Weights of a small transformer language model: MLP 768 ReGLU.
MLP neurons of a small language model. Each row is named by its layer, matrix (gate and up: input weights) and neuron, and shows model dimensions 96-191. Each number is 128 + 32 x the weight over its row's rms, rounded and kept within 0 to 255. Numbers have three digits each. A neuron's up and down rows have the sign that makes its largest values positive.
After each neuron's rows, "fires on" lists the tokens most often at its 100 highest values on Wikipedia text that the model never trained on; "fires after" lists the tokens most often just before its 100 highest values on Wikipedia text that the model never trained on. A number after a token or word is its count.

L5.gate269:163114138122144129090119088095123148166057120129101071081161148143138156098167202158141062154138079151099067087080103173099109120134169119141181163134128097134175047157113070125113100132095144202187060105139050144141132154129138142112131212134093119113156140145119152172111153150116098185
L5.up269:140122123102113133129159191152086164123170138132129114148196188181159114140081155112091199078136171109143079076129187146109140116141164143223183151126192122196117114136113085133165154052123130099142125151174152148095100072126161076172124110136138124157139139096182115130130142128136109132
fires on: "re" 25, "A" 21, "ar" 15, "or" 12, "al" 8
fires after: " D" 36, "c" 20, " d" 12, "d" 7, "D" 6, " Re" 6

L3.gate753:103141147125104100125099099095095085047129088128115107182164147116119134087137103153144078143153135153143200118149138144126188120116123113080139168137125134123148135138120095113109158127114157145141103160155117106156172123118051150077148117111081209124069116174057083151080102130151095088
L3.up753:098091165115149158087177054133143103094112099101133144158140140139103143111137084158192174119125147133106132101152137121177133099139134145083104096141100115097102096068096162183132133080128113080097111140140130175098093120151084090109182143144133140132107087180153104130145157151099122177
fires on: "ing" 46, "ci" 12, "ab" 10, "c" 10, "up" 6, "ub" 5
fires after: " S" 46, " K" 20, "c" 9, "S" 5, " Ra" 4

L5.gate174:074120148149088116145136162168118135132108135133133086052117165125078163122180159142196095151113101144091098160196108158128146097120157148133182181094162159057153160119104160164126159147085135153166164152070096146097212157122100167137107113099176151121180090195162088130106132102132143077
L5.up174:057139102090132124189139173204122096106181097102106145099151111128075147101126120119169149064146095096126131155125113146128164125124123113154212131098119139096123178062133150170127177107129145121176164160117155087126098136135099146177172103113136163144141153183138055130148161144190124101
fires on: "ur" 20, "am" 11, "ad" 9, "lo" 8, "ab" 7, "o" 7
fires after: " f" 27, " F" 19, " Ab" 7, " De" 4, "f" 4, " Ar" 4

L10.gate88:111174164130085136146141101128127147112156115144110067158094117155091092144113144148093055154150112128140109149172115205142135107178144133119148129166132123163154097063125084119160162116104091144099149135128174134149119153131047125120131202169094174122136091138181145087140131158171090142
L10.up88:110074192119082121134115088127130107094110172088105181126159131171110149128160134129140054066135133139173120167092154112133097116127150117158129173161064114099174205165104161143163085112118163072106099123099140156158154101133192115146192126115170160075133109099109079172107129161104173087
fires on: "ga" 15, "ta" 15, "wa" 14, "min" 8, " ma" 6, "ba" 6
fires after: " " 59, "ad" 7, "-" 4

L7.gate555:123126145106102115104132170140130147135092111181142147111109088128110145135186134189200182138152149207154126161218134179091189098166134115126153171150174136155140159149119107095150149161108130164175142125099152157190154138138085149093123200119104136146219061183108131106137108176130121139
L7.up555:086124105075166087191133166128116137110099169169111143086101117127052063154146114163189186116138170148161155154177151148101178139163129195140128162121139116170124121148074153133182120115090154136171105086146140148162093141165113153111168175173142094152204099182192160077143086142114106106
fires on: " pre" 46, "re" 45
fires after: " P" 20, " the" 16, " which" 5, "The" 5, " The" 5

L3.gate590:164160141059099110133112106123139140183095137154127114125155145072102119097124144127122155086101185082139164093149096177104096125148145151133130156161172133160132179094141085088178164159152108094139155163107119110172129147127087119168123128201066148155152132197142144091151123110141065102
L3.up590:103152114093111095119132103126133125156110126172107052139181102098147152123077170069114156126093125123105155072147185165101125180119172106156151114165101088117068133131118079061152173158201107131121175170128136094171049177146114123104129148178098171137112131150131166088099109113120038156
fires on: "ed" 52, "vo" 26, "el" 8, "act" 4
fires after: " " 60, " m" 6, " f" 6, "com" 4, " b" 4, " sign" 4

L5.gate452:155158121141117134108079116111108126156107121089148179142139100144128141167153184127080137102158156141115127127152165192136142129194165136128163107140085141122159152116126130172129125137118111129120135155142156171113106127061115090132101136145096124082158170143100082175118133112161151145
L5.up452:105110120134133133119111135128131173122120105056113163163141136136135130155132172102099108119135143104074172159128116123133144163128182115059197155116112129113165178140067117200048121130143140108109146165157164168082081088083122075156132135120106111061124185116102101176124132099232141123
fires on: "ce" 49, "y" 17, "ach" 8, "k" 4
fires after: "s" 33, "n" 26, "c" 15, "in" 9, "z" 6, " S" 4

L7.gate541:163126105133163136061141159171101119098132136157126139094147133086145127092148081073158127099088127055163191133149096078129144145127122080193123095080136144120097129108062120099142124136150150158142080178158166118120169109113146183162060108108114137163117107102086019157108116168129119189
L7.up541:191151119200131110108131172132095131131205131193119138117123083138084105104085137099142133117111096151117162089127104157097142105166145106188081128117156151224153138111115150152169191164160165135132128130119171122080140120120160144165081166153096115146109070101092053137109104108091115140
fires on: "is" 21, "it" 14, "es" 8, "land" 7, "ain" 6, "ine" 6
fires after: "o" 21, "ra" 13, " Wal" 8, " Sp" 6, " Po" 6, "co" 5

L10.gate441:134160136095157118151123117106174118120150170089205114176101124146064116120168128162123150131139106137104173115111138125103111106195141099175108206132190141116141149102126195125134102130160077161120162115091148127126159131108130105059165136158176236125102133151153108219137095188116135133
L10.up441:110104154154131102007125132113150135151140148073106067124153173126113119165187147137094145134077191119130113100121172102122137107086089122173090143147218186105135125116116126113127135103134135131057143140134091086070111112150134121130141168107119138204168120186118101185113144181136170121
fires on: "le" 28, "mp" 19, " " 19, "c" 11, "te" 7, "tro" 4
fires after: "te" 32, " in" 25, "e" 8, " In" 6, " con" 5, " the" 4

L5.gate750:143120132104103134148101137098083097114081125106191116158141130077130153074120104208189132211141152096115136152150186123121159156200157150096162155092084104089157145112088083122116122166102117179179058092146075165164146145080126123143134146143107189089119150157138094110099105175153174127
L5.up750:112094137129101132074089168082158093107118129088172120102126112136088163163144096160147101138154036113161099127147157116151104164206108139129130183168086114103166157121082122159200120128177112142164087082164154172188116127123152067159129104150075139173177175144085073147068133153099130165
fires on: "w" 29, "i" 14, "e" 14, "u" 10, "he" 7, "pi" 4
fires after: " S" 30, " F" 23, "S" 18, "s" 16, " Con" 4

L6.gate455:137165149128062117139093131120152110107081140110089140136184127166097131119106115078174090130108122195086121159134133142137142117120171138057130124117142152164133154074118071203105178177130163140137087157157136081157092141075125113147108099194132125056101063184076108184141093119181180088
L6.up455:091110187122063120176146129137142156074141149120165114083213188141112171132102077131134176030131106105085159169169160187130182168097098157107155158133137141194128137167111172173127167120134135098128113135184103103122071143094129096130075095125104112068158137145048138171113120088145105112
fires on: "F" 28, "W" 8, "P" 8, "k" 7, "ed" 6, "ate" 5
fires after: " R" 13, " M" 12, "n" 12, " G" 8, " T" 8, "en" 5

L7.gate524:127122125141137079065105106122139157165168066154135099154112125110091175112168156133134136130173107143110171113172150136109118136163112123082116139125161141148182124160172135092125146123112115166169103148157147066239122132042121170141122080155108122116171086109140089122123151164111149088
L7.up524:097086124146139129114130135129130106093163103115162138137161151160098102117128116159174102100126122148140152110189182112092082112216059103183134158092116106137196134177133147132170117098061120107155074129163120140135150120103143145145097090165088095143147177172108144063126101140115134097
fires on: "ci" 23, "ca" 17, "qua" 16, "mi" 5, "ke" 5, "pi" 5
fires after: "s" 39, " S" 26, " p" 5, "ra" 5, "S" 4

L6.gate116:153140130166154097094161126126125121107133077171142071139159126073080124127163117152137058158132167100121099079102110200116165100167118118104142143117126098140180097127116100182098084176111083205148078142067131120111155122129110167115122161147152205123131086127138134128055146149156111157
L6.up116:154151120079107109144077140115118084098093080174113065131147175074092083146162144134156094161137182115087152117104090171105101101166101123164150078157109097132115066123129107129131118141097130156127068095041176137132165143166104121083138183187174147093114128137112167137122121056140113101
fires on: "al" 22, "y" 19, "born" 10, "or" 8, "et" 7
fires after: " B" 39, "B" 13, " " 13, " D" 10, "k" 4, " Be" 4

L11.gate652:135081089093147065132146124111128102100162073227163101101151202138126109101149147162153116119189124112082115102101133155194109092154059122161112172163147176162147116176138126104152142134130093130084167124139123113150113116116136123130121154148126147106176126221156109123136124092114144156
L11.up652:116104170117129116130196181140166058128132097138037185091124163180113127135141129194160162167070098113131114106130091042135150076149094115184141107141179170129108090168067120150144132167119134107080149103048058117086135175160108101078161143129153137095161117177135143125134106137115155091
fires on: "\n" 100
fires after: "==" 63, " ==" 23, "===" 13

L2.gate534:125198082099052170159160174182090134156105179157108111085145180100068140120149192175124140086092089048119091160140110152173106100129053069074110125181082107171150112114097133124184128115137162127176139098111150153114166083079109166133081122130149081092101150109175118149115166174098096105
L2.up534:122164069125079112168182135140124155121141110121096125056149187133084123153151083086113161057112180066135122124142103176142125050151127116141113120169098192112131190119149123114178132133174144090120146151160119137141079110119162098135173130122121120129180134189122128142118148070120103164
fires on: "===" 82, "==" 11, "====" 7
fires after: " " 27, "s" 23, "ment" 4

L10.gate432:144141129079163138092117083169119140134092108175117148190164153145131128141132150211164173126091117153165163170136066112146188124093087144108129113137141150086117142072126066210116117127075052121141112161174121172093157153143136088161104152150104163100141110133140045086112133157141168144
L10.up432:152096129136150147130125120136136111131129140144113076168155119116093124099163148151087138120128125146190095099125162112126122107157146099097124156123179143161069192136205117148062111092118155086163114115097108159108147060100129171184156108195170151075191069124143178162161124170120100125
fires on: " but" 53, "ough" 10, " though" 8, " where" 7, " so" 5, " while" 5
fires after: "," 61, "th" 10

L3.gate459:165157123115092115088140122181097099156125135136121096125153197073109138107082109191122155169139177094151153145063140149106112177187164068131179128173100191170175121141139043131163141163140126157139138159077122096181162178141097159140097120212141170097118129163113120097094148109163150098
L3.up459:152143102108108134092114066130099163148082112159140072162141171124141153122126115171124113161132155145134144131080105147104114148215151091171133157149137141138157147145103091132140148215137130121127094171129125106153189152172147144173123138184121154138159110186104123084085109094160147102
fires on: "ta" 28, "h" 9, "ha" 9, "har" 8, "pi" 6, "serve" 6
fires after: " " 52, " B" 20, "B" 6

L10.gate574:158113121182145090097129086167126062146123100157141106118114138000079070141112148130184205162123160090120186093185165098149120084190073079122160115155133141062203125142085096080176175132122114177135060166146091130138119131152106129142069148173101128185128119167115115130113124162105115101
L10.up574:126099096157163110128079097136104084112149088127147097113096112037076115153130080158170186121158147064100191090158189076153112109185090107154170148160118128057191124186118090097206186093087109177126066153117084132124131132188094115106111149176146102143113143166101108124130124172103130131
fires on: "e" 90, "ni" 6
fires after: " " 84

L6.gate422:100204151080037077184122146168121136085103146122136159096169143124117103096110129190121111133082159089093108110113146078125126123143148119160171163095139182130131084155147055126139073077139094108113097110149161127150146058088088130124094117152149093070119086136095179127181123131127105129
L6.up422:114209119101070128130145129121110115125136116112165132079145122117158105075068126113102139134076129069091113091104140105112079122095144140157177120062172160117130124171111097121092085070160115116077057125134145138143190072112167112150080101079144110111087115101074167174127091132114127157
fires on: "ed" 29, " of" 11, " by" 11, "unt" 9, "ce" 8
fires after: "ed" 17, "ce" 11, "c" 11, "co" 6, "or" 6, "t" 6

L5.gate273:167140184111142083144128144178096106160183155122165113226144186131127133161137134166177114096108186120125146165113130131110158069165142080124117152166099139117175160079100103124138151177080109121145118089109070106090164149115147149133114099126136128078079088129137161090145097091140077093
L5.up273:111116126142098174109166087138104160121115149135154124129148140044166142090172133092122166193087096133105143157108135095165107162088145143106143121126128126071157102203119073105127070169178119154155088157131143172157138136126130138056132177122106107043128110093159108113137129165133138119
fires on: "s" 100
fires after: "'" 100

L3.gate244:118241114159108132080079071110096156127107090182108141134116135115117181074191095178135149148159086197134176122142147138123158113102124124164176146094156103143113143140156132066097099146136132180128099114158111129165143141093148151084105132196118197094147127167136051167090102111148107136
L3.up244:076129116196115120114099138122143175123058105130154117136127088139112183103141113118131166135096109117106123158156180137129138067084125122172148113119078124111150076132119113104110106162174124187068050177130123165096106100134160116118132104124138083190121106143149092134130160209098160152
fires on: "er" 72, "ar" 17
fires after: " P" 24, "c" 15, "s" 15, " S" 13, " K" 5, " F" 5

L3.gate14:165138178117131164131128128161137112112095117138126149163071111108100139099124100141121172162165090134166175090135126124158138112132119105111115172127113116071138076113060124155140102219165126153197154155173135093097110114077101086137082154171122139086167130124160090110086130179136099118
L3.up14:148106167083155160137140122120116123090085107155138164121093110136121137130176067119093146168165101135175186122105117112172178151081101086110108186119124099089131100143042145121142122197173140103177160124181118100055132115157119058121104157145128145058186170093167101095085108192143114121
fires on: "w" 17, "ea" 15, "e" 10, "am" 9, "our" 8
fires after: " S" 43, "S" 34, " dis" 5

L5.gate220:102139138092106136164153105142137127129137125150116146139138188078057155099147112153199138089163170111104136117161094118114096109099102140152171184197092086170195167101106088109197132156127100139109161147074134101134099162099127079131126137121121133123140141143137176122121142141147114097
L5.up220:079099167072128101150140121092140113147135140124110112136148189144095158190117125151152120087140133098127114120128087114123079131085083159149165164190105059190164160051163084107191105148106113107082150111068180108143095165123155106138170138121136103139082160135173190127168130119161070102
fires on: "ft" 22, "act" 12, "oc" 9, "rt" 8, "+" 7, "e" 5
fires after: " b" 26, " " 16, " f" 15, "C" 7, " so" 6, "B" 5

L3.gate362:137166153147099117110136126108130134158130143119131144119095148090168133127126099128113132137123125169142194166209130179156095120105083136163121100143137190102105168087113159102170109116121102128127117183124138129129135093109131134126120150174066162162131103166133080177128135139100112158
L3.up362:133164083153169132146188164127155179142116170119151135114071106079107132196182154102128146068108175118113139120126107155124082101134166124145112116134139135139135193106102162146139111168154155126104121172136158132082110061119146116121097238119122104168119125083154150144108117133074137219
fires on: "is" 52, "es" 14, "ur" 8, "on" 6, "king" 4
fires after: "o" 23, "ra" 13, " di" 13, " ma" 12, " so" 7, " Ma" 6

L2.gate525:129166175146126142159113142149176133132102116161219102107109120134160204166154123116182129116126074123131099124118113151177124146096121107109111107105150080120129079134070171078115180143097137155195149101161101147089177122091053144126086205137129137114096125053100079128087172142140111165
L2.up525:169077126170167182135093132169104097161127147185138076051129114158160148133119134121194169142122164073117108140122159134113118184118141025098147138095145068170128119128078119120126117112166154164104129073091133097050095094151105133134089145114192100140081126104154111084152223127084137111
fires on: "==" 60, "===" 21, "н" 9
fires after: "\n" 48, "Career" 6, " career" 4, "ography" 4, " " 4

L7.gate323:163189088160149099148127113138144118128101083122141077134084150089155160103152150155172129129097173150107090132142122134125146154102157078100127146094143151125152169132073090136162129094128101169107052165118113128111117133105088148161108142118111110107184114163107139178156152132134126160
L7.up323:135170079070170145157114156113124117103109087100159118098095146120142170095125137100166088118118155120118126145122149125103120205085190127105107130044070183123120175139085069121101113074155117142084058161150149164070094096082112109164103109101096107132168132166105092168127121104140142145
fires on: "ed" 25, "ce" 15, "k" 10, "emb" 6, "ir" 5, "red" 5
fires after: "c" 20, "ce" 8, "ed" 8, "p" 7, " Ar" 7, "s" 6

L6.gate714:178130115102093096060107133170123111111140173145118084161107177077123129128181159175163130154081097172158086088149154165123108117125090119140178167115118126087142163166118094130072107193111107117126124135101090132163163174097156110143124129118105119109115049106107167145165158084094122077
L6.up714:163152081095135188077146133137082132104096175136118104146135172072157110106120176145110134106092146139200123194120117106139113145076123121157160090128138108125098135195096128147134061145140074126099122177124120150114136167125176094158121151119110148099104071094106162130132138099080110145
fires on: "s" 85, "the" 15
fires after: "'" 78, " \"" 6, " It" 6, " (" 4

L3.gate154:155132143146143093092105149131197111166125150144185176146170150165099147121167151156134120142156097163111131079129127132141121150164176051087150149073191073128133103140131056133106111182128121117166101111155159179120149087067099182113151179112157165088110125096104083153120148130131125104
L3.up154:132131132141133102193110123084118125087140139113151106134142202109144120122169112127103173126137140131174178106125148094118131116136122096145176114154147106121204141172067098202141162112117158091194176091123096139156142114132057047095173149163193155107113129133113124139110102033136109082
fires on: "ro" 20, "ra" 14, "ve" 14, "ri" 13, "ol" 9, "l" 7
fires after: "c" 31, "w" 12, "el" 9, " Sch" 8, "g" 8, " K" 6

L3.gate190:135177132176103148113128100144082147146049172144136091118121143095123144110161132166167151134143198178165131114198145127139185113119145126092131169136193115169137139146081131126164110134095118188188059130150112154159127088129115146117155187159133121122168087166085078169138173153114081151
L3.up190:090115138180123175127120115109110182118094183175138074123071113110138116148142125174155186115162189167164159161168113143125172142132163113122131163138158099195102104175131122165178108148133113173164073087162166175177086082124145122104165161135131114123203073207101109148130143115062096142
fires on: "re" 49, " pre" 46
fires after: " P" 23, " C" 13, " Di" 7, " the" 5, " which" 5, "P" 4

L2.gate1:174172152138123133101090073154124118188128186147123132145115104116113158138076170095109084162086131147143090066142186120146105134100187119086188173084108135118130117122127166143119151146135152206159141161091160129134156136120073136165092162098139151141093099126099116104087178180149118093
L2.up1:167090182145159123124144128178121147166154190129104128035060130120136145126134113120149143143086136151093139068129203113083132190100162156064210098070156149119128128166135118135113149118167162189124141166112189126135056180144094178128085133134124156118113084178093147111123157152122110078
fires on: "==" 32, " \"" 21, "\"" 18, " goal" 10, "===" 8
fires after: "\n" 47, " |" 18

L3.gate678:157207146133156159125178094149102128141108131104125092152167172114117138114098110154156122170126096116121179167103068148094094054123193083106114186141194155159195122071117104136157136218142135154141156122084069126149120113134093157121095185146144130094135107143059168122139122125219167070
L3.up678:174172112146111146103181084127092152095152110108154159137102164135186140149152079159116104167167080169103162180100063196116121100067161070114097153132207116130131156111151139127138120225174132106156125167140129119187124108107138112127091195123127136130156131179092123168163143088131135139
fires on: "ur" 21, "our" 17, "bor" 8, "ally" 7
fires after: " " 26, " B" 15, "h" 13, "B" 6, " b" 6

L7.gate509:162110087145122122197126173132156135135131183139163130172176150085133108101128186142105091127077121121135124110155130155094138067168128135130130146196217122163204089093142107210156129127095055125188096120117080157099119116109157179149138125128162130117142127136135168124107136109153101081
L7.up509:163133078120078120134117152158161149149113151124073138117192107098174059112079112087122141110106122136156116164201134175101140134156103091168142078182188153116144161116107134149148138124131062118132085201109120117100086082115163072183123142121122158148121119148112095152107142129121164118
fires on: "d" 22, "t" 14, "y" 11, "es" 10, "ed" 10, "et" 5
fires after: "el" 20, "il" 14, "e" 8, "al" 7, " be" 5, "li" 5

L2.gate22:179179132161077165111068135114113153154137113127134098171149143062124124111109155159082160112140162178142114091124120118104184163094087128129131133111177113110116089173160124130082178155124087147176125170098100107122186098089097104107137157125151215088157100119135096121104169137146107180
L2.up22:170152102139102185133078129096100115135140159095106107197170127104127135113074141156077173139172145174174110124143103146081112154094096157151084111121181118115126070163128157134107168164126119110165112175106114092099190080136119099126170185153152191079171141112118102113139127139114087159
fires on: " but" 59, " However" 13, " though" 13, " who" 11
fires after: "," 43, "." 13

L3.gate424:140177151115127073098119144158089141050067120139134114133124144091117125120108103139095088125153126087151184111124110213168115188123079139155128147141163163129109088141134074194158137106145134121097130143080115115140171098083128143087103158123125169127116168167095122137113127153128120145
L3.up424:145135161170154102118155152169148142142127141167161097092098083089186086126098125105075097099155104149102152136141134179154131153149133109140086148087142181137125147114134061148112154094118171110101154133130138093155133136131200170163152139128088087183106157137094086120114138172092136142
fires on: "ver" 22, "ham" 12, "et" 9, "tor" 7
fires after: " Mo" 25, " me" 17, " Go" 15, " Me" 7, " mo" 6

L5.gate92:174218174119151126132140086129165139212127193114104062110166156146132105127158157077096124144080157128109078074094076163070163151090138144137148163075146190182197153158144108102114136090073142176097130126086134096086147106090143079095133144140082130152132105129180147106127151143123141152
L5.up92:176151156106145101130185116086075091101140164128129081197188148133141085144110099072079125105051112130126129137118147092122161160192204093164120130133134119138179169079106113137147106104139144153123171151140133124105092078083110106096105107149105117146144140144138100075161133155136137144
fires on: "ing" 22, "A" 17, "a" 7, "ine" 6, "u" 6, "ated" 6
fires after: " D" 30, "d" 14, " d" 7

L10.gate755:134167135159121137108147083129182197131140152118121113130132210106069118078142195147148092135098088091152152103103163123139146153229078113156178221116134120112109165114103178153152158154108139137136132165131139118164127116106135115138106209103198145079148139145160166126174150120154109134
L10.up755:131092161149133154147243158133117172181129171054140090115115183109135130143136117143156187144148125139161093164104160081131130082101094104187106105156132122134138130109114107174091050089099187103136112102083059090111121205196161098135128146123112075117107130197143120154157145141146175123
fires on: "t" 30, "c" 13, "oc" 12, "k" 8, " addition" 6, "s" 5
fires after: " in" 25, " con" 18, " f" 13, " " 11, " In" 7, " out" 7

L6.gate732:119150150132094080141107153119117128157100145097126107154111120107128159132196138152164142169119115166185107075122164202100143120161152133184098175106165119156115131070166100158152135103083138149102107114118103107112142132159124149098135155164176099078134089167101141118148192104165096153
L6.up732:121139169100120081120045129143065160149138122094120068093087140088090108165118108154167178116155127146157129076208203130029116191141104135113151145108112158142127121109180087074137192064103091121140156120171154149158109153135123161083125162102118169150133139157143146108145105123182129069
fires on: " film" 22, " song" 17, " album" 11, " game" 7, "ack" 7, " single" 5
fires after: " the" 26, " The" 16, "The" 13, " tr" 7

L2.gate170:111133164126143094087135145116131124138092102191171116139099152120124129114225208150132156140111146127101112146094106163098108090183107144163112091096167142108135103126114094103160159107080109167132146077100077134072164142093104137079074133109139109097148088140092075177136129127149210180
L2.up170:148098128109156118060115171075126105138121141160143128080123180186137142164194148143139162140143163154108076181063088168126080088138074128173103124140187125138122121139129086098167135065086139153112110097082069128085111162140167155079134134126159133096137119111137102147165140117131147160
fires on: "\n" 82
fires after: "\n" 44, "==" 21, "===" 11, " ==" 9

L3.gate309:157100104135132114133106161156149108145089099165107130189159150155100144095132140111108139164137170130171119051108105168111129089173164128137165170176141121126206115155136153156132133140160099153139048116051105153082171139094111147113131098110107165077127090118096153100095120111202056105
L3.up309:135102068120152150165142154143147109106125154150137135192160090161081112114072157100101126114128191110179136062094094150096123135204167157153163143192150146123178118154137134149115126123169131112147060121053099145072157144128117085114133104131170146113142105081095169087122107096190084155
fires on: "d" 84, "ated" 5, "e" 4, "ate" 4
fires after: "il" 35, "el" 18, "d" 15, "ul" 11, "al" 8

L6.gate444:129122201102144132086179082081157114203105148124086142187080186126114145138154087157218118157158092081130143114097143150144125107127112078140093108101127171112107119087096113154111137101160163087125125146122132059169121111099123120207114128137082144163165097140123131165130147144165109080
L6.up444:099104107090146139132101074186152078132096153193142132148154147143135099168127099100091108098139077142081177089111111108091151176136174094114089105142107136191111172125169145193157172164136140091099107223168186118129129098122086136175122061135136108110099114133130113160128185154125119107
fires on: "an" 22, "ed" 11, "gan" 7, "ong" 6, "ke" 5
fires after: "ra" 15, " L" 10, "ch" 9, " St" 6, "j" 5, " st" 5

L2.gate75:171220120100114109121113154133120125165137165134163068118168156135146131133144139107168115140096110120128132104157146169143079066165153136096172120103144129125081093124162040109140098140128085166169106126108154177103167139007042177127136135134174146089128142070203113117098151170163169160
L2.up75:132183093113112125107116150167128092142174132115132065073142158088141132119138105110173149111119196116105118095164136138136072146129148093094174080114117146105093115113132066074141120145150088146103122092126175179127121159087087160130121075161178096128120157121120140103101186135169185127
fires on: "===" 64, ")" 27, "==" 4, "(" 4
fires after: "\n" 60, " " 7, "0" 6

L10.gate450:117131153098142071118137134170108152140146117108145120139131104131108120127184117132141141180101196174164200094178157153144122130133094111174129108155075150143199196177130139128096144076111056160131091200105088071132127085109120168137114134101017157106126124130119116140096108152179161149
L10.up450:118174078127178133140090108103126161133157144131116134156147110138160147156148171098055158100116106160127134156142153161136127171162156129153170126161118150112086231119133148151168159102184161096099095139136128143145164064128145158125085061146141084132128123102066128154088060081128184147
fires on: "and" 30, "d" 8, "um" 5, "ft" 5, "ard" 4
fires after: " h" 42, " can" 10, " so" 7, "s" 5

L6.gate408:141117139111126124103133134147160135156104161118172099151097186111109134078164228152092154176115121094136111102122151147131128117157160114142091164146112176114203168149118073116116118163099101156165142083059109122109201162140131136104124136147089118102112082135076125122145155156142154137
L6.up408:114085088120108151114068095139154139106151189109129119124093165130137178173143189167139176137216156150131146161114171049136141141111092081082169113169117128121163103179099109086126045155175100124165146122107125136203158167127179087107161146110060141132108127092122136118127144135094095164
fires on: "s" 50, "n" 35, "t" 10, "re" 4
fires after: "'" 62, " Russia" 16, "A" 6

L2.gate100:114147126052103151142166141139089106105150138143099128121085130147153140127140099149132126148129075116041112068156157177180073066143140101085107118137099135161090093151137164092098114186201119148111147130157183160136086180083067102120082168131153124082120119113143140134090136199142108159
L2.up100:137090143099096158152142145170077173116163117107091129112101076129150099158101078159167112154092115119053116086173154138186059127113131153098143143130098123143141050140152133103142093200193141120131158093126211153147057180077074084135091123123165126099114153106165150087124157164157100124
fires on: "==" 44, "===" 33, "um" 16, " Record" 6
fires after: "\n" 75, "b" 5

L6.gate560:166114124122055135146099099092149152105128170142145104138117118152097150123126113136206121108167142071154115166157103123110172134166098144152149147156142106128112187114150138138165117097107160195153163172064098149131132139098109129105097125144156179107137125163122105106103144150047123074
L6.up560:112142149086053153124085151125103130095111135208138113132129123150123152109105091120137116147138139145174108130119143124154196135112193133123146059144150080079103166096116136086190171135114162147178169098098095091134121152131154101091123099140170156077089077191106082094132137155133154079
fires on: "o" 34, "mo" 12, "act" 11, "a" 10, " Mo" 9, "at" 7
fires after: " F" 20, " f" 18, "M" 16, "F" 10, "f" 5, "." 5

L11.gate249:145125135156136124188122158183137124125159097166156112132130170157133081135116119214159183063103154096132117080150076155120165121124080101110139173188156185149101085137147188116201168127083070224140137100149121086139124168124069129085114137156130101077148116113179104113140161125097156078
L11.up249:168131117120153098189206195156116189143131126155148109129090170177128128109136118173187151125106210112068134131120142158149074098152075141105092160161175132116101155182158079134120121129105091099104147130116100099168139100135128115138078119125179101064160088153174072185088167138145133091
fires on: "\n" 19, "===" 17, "==" 16, "-" 11, " m" 8, " h" 7
fires after: "\n" 49, "==" 13, " ==" 8, "-" 4

L3.gate403:073132153103056084117122127122087118138100092130111115140087157132125141063176112170110116175141113116143174158124183149068160149111127081178135147113071107137173133169125103135133140140067147153174113155141084125138177101073086119092156154171097171058135112159153115135115078114112176122
L3.up403:123049149144105169092116079097144133117062085132169144126080068169105141113131125146152128166129095135093107124102121148156080175062160147119104131101061146111111068141080135086071167107121150163104114153107143118103127106125188123098131138181073094184114152108143118136125142167111168159
fires on: "ar" 35, "u" 20, "ve" 19, "cur" 6
fires after: " P" 29, "c" 10, " C" 8, "S" 7

L2.gate414:182185093136087094186178149148125115106123128092123161127131167141078147142166177087126144107118118136135127136168137162138087096125170093073122162156096113116236177111080086116134088109160099124120150149180101082153091129090089118134147111124151136109128106135136131125155195175110094117
L2.up414:183128099137127140165166133138084110119131127118104137063086109151106093166101151155150138107077142115148121135158136124109132125105114112109110153142120102117221168079092109149162091111162124087114145132172106089106087151156139142104134130137165131104103107143142132107161163135082106085
fires on: "==" 73, " ==" 25
fires after: "s" 32, "History" 8, "ation" 6, "ception" 4, "t" 4